{"vocab_size": 4096, "qk_norm": true, "init_std_o": 0.00592, "init_std_down": 0.00592, "optimizer": "adamw", "decay_shape": "linear", "final_lr_fraction": 0.05, "max_seq_len": 1024, "z_loss": 1e-05, "dataset": "wikipedia_en"}
MLP neurons of a small language model. Each row is named by its layer, matrix (down: output weights) and neuron, and shows model dimensions 0-95. Each number is 128 + 32 x the weight over its row's rms, rounded and kept within 0 to 255. A neuron's up and down rows have the sign that makes its largest values positive.
After each neuron's rows, "raises" lists the tokens whose logits its output raises most directly, leaving later layers aside.

L11.down400 [123 182 143 125 124 121 172 131 106  87 134  69 177 137 118 108 155 118  99 117 123 156 110 129 106 144 141 152 143 186 128 103 125 166 130 142 114 185  70 153 122 114 149 129 160 106 141  96 108  88 153 121 160 230 120 145 128 133 126 126  59 140  67 153 143 144 136 111 132 152 119 150 104 127 130 111 158  81 188 133 153 132 118 160 171 176 151  99  89 150 156 111 136 145 119 148]
raises: "ings", "out", "jects", "overs", "-in"

L18.down664 [ 83 138 156 104 168 151 111 121 111 124 105 107 167  79  99 103 125 130 173 126 146 135 156 140 152 109 115 166 171 152 113 114 152 122 172 132 206 105 171 157 140 168 100 140 147 133 127 114 137 157 167 144 124 125  53 191  86 194 131 173 107 122 151 101  54 105 111 140  95 115  99 150 171 175 141 127 101 134 123 137 157 121 136 127 143 101 138 113 121 157 109 171 132  98 124 183]
raises: "s", "ed", "sel", "ing", "ate"

L21.down219 [167 112 141 113 142 172 158 178 108  86  70 147 149 131  98 100 144 140 129 125  63 159 119  81 136 136 111 112 103 151 121 110 166 155  86 143 144 145 102 133 169  53 128  92 177  99 161 133 178 136 146 122  72 177 106  95 100 179 188 118 108 127 160 115  61 114 137 147 114  93 102 118  68 141 122  86 187 105 122 164 128 123 174 108 127 114 121 172  92 129  99 173 128 120 140 101]
raises: " is", " has", " was", " includes", " became"

L18.down116 [112 136 154 130 136 115 120 112  94 162 142 116 177 102 157 146 112 155  97 101  79 114  99 142 171 108 158  78 132 138 144 161 146 132  43 111 127 117 141 113 118 123 146 113 167 152 129  85 133  73 176 114 168  77 121  94  26 136 141 184 122 169 114 145 125 177 111 104 150  91 120 136 131  72 174 102 109 103 149  57 136 110 118  77 155 147 129  88 157 167  60 155 139 214 152 139]
raises: "able", "ed", "ful", "ade", "ing"

L22.down169 [118 134 120 170  80  88 159 132 140 106 130 152 142 165 111 186 143 157  79 122 133 156 108 179 181 144 196  98 151 135 158 161 186  88  67 154 135 121 114 116 167 123 135 148 133 142  66 127 108  62 133 132 162 122 121 141 140 145 156 176 158 160 106  85 106 117 143 121 111 109  98 132 117 134  78 105 131 122 122 113 231 191 134 140  67 116 155 121  92 113  74  94 138 152  94 112]
raises: "arily", "ometimes", "anced", "oted", "elled"

L3.down374 [162 139 137 142 137  88  94 176  85 103 125 152 169 136 127 154 102 133 141 157 156 110  94 100 148  85 159 171 168 164 125 194 146 176 157 104 156  63 110 117 137 127 132 100 153 148 132 111 141 174 138 145 107 105 166 133  28 198 182 102  95 148  66 115 116 144  70 111 170  72 166 149 159 120 156 108 151 190 124 175  90 145 156 122 125 125 127  98 121 114  70 100 104 144 138 157]
raises: "ted", "ter", "ters", "ts", "hyl"

L18.down566 [ 60 108 124 139 140 166 100  95  91 123 128  68 187 144 153 126 113 107  67 100 214 197 119 126 110 196 168 112 138 110 138  85  81 176 123 158 105 105 134 142 113 119 135 109 160 156  69  88 218  89 185 140  97 113 103 140  38 118 117 151 106  96  79 154 177 131 220 181 101 128  72  90 179 134 103 117 121 107 115 159 154 110 143 160  91 139 115 130 124  78 104  90 137  95 125 127]
raises: "ons", "on", "ony", "son", "one"

L3.down388 [140 155  94 182 147 116  89 164 133 139 140 136 122  23 145 147 127 141 154 114  97 128 116 140 128 139  97 118 112 128 133 147  85 115 138 162  88 200 106 165 150 139  91 127 148 126  99 130 136 203 135 166 131 165 169 158 145 161 130 131 132 136 193 153 169 129 127 159 104 209 144 141 136 146 140 158  87 118 135 183 112 100 109 118 122 116 136 147 107  95 155 162 115 105 116 138]
raises: "–", ".", " mm", "°", ","

L21.down194 [116 124 149 163  94 104 112 120 147 137 119 103 128 125 151 103 128 125 144  99 163 135 116 152 131 113 233 105 152 164  68 157 189 164 104  85  97 140 169 124 100 111  27  98 153 213 139 158 137 201  89 169  89 112 103 108 128 132  65  68 171 156 104 119 186 130 138 129 105 170 100 130 128 141 126 170 110 207 142 160  99 161 100  75 147 130  67  84 133 113 124 127 165 159  71 146]
raises: "on", "rap", "ony", "rop", "a"

L22.down258 [119 124 152  95 105  65 130  99 156 134  99 148 203 129 108  68 150 104 122 121 174  96 142 130  92  74 151 121 147 171 116 117  53 128 121 160 136 130 127 143 119 160 138 157 103 129 137 110 214 131 149 148 169 105 130 180  67 132  95 121 118 146 160 169 183 123  78 113  99 211 164  93 132 193 112 124 138 138 131 109 109 127  88  86  86 165 167 193 163 104  90 113 103  68 180 151]
raises: "mar", "str", "st", "vers", "ly"

L21.down445 [134 110 101 116 153 117  78 158  95 128 103 143 160 161 111 147 180 150 172 133 163 104 166  96 108 178 121 113 213 132 150 119 126 137  63 173 108 123 102 181 122 116 148 149 130 115 142 125 123 151 101 128 125 114 204 128 150  97 148 166  85 118 100 106 157 175 128 149 113 157 122 202 183  67 146  61 119 130  95 135 113 122 176 120 170 137 127 115 163 133 120  76  94 125 180 145]
raises: "ters", "ter", "cy", "ce", "tar"

L2.down725 [106 178 137 149 107 160 170 143 131 138 156 137 132 178  90 146 140 138 164 177 150 155 129  82 107 124 130 126 195 149 148 185  65 107 124  98 132 119  82 130 114 151  61 130 142 130 116  51 112 101 126 111 201  90 124 133  81 123 130 120 130 174  89 170 168 180 167 131  96 131 122 113 161 144 143  47 123 143 220 101 171 121 145 134 112  64 149 150  81  90 111 200 149 127 145  83]
raises: "ers", "ement", "ing", "ements", "ters"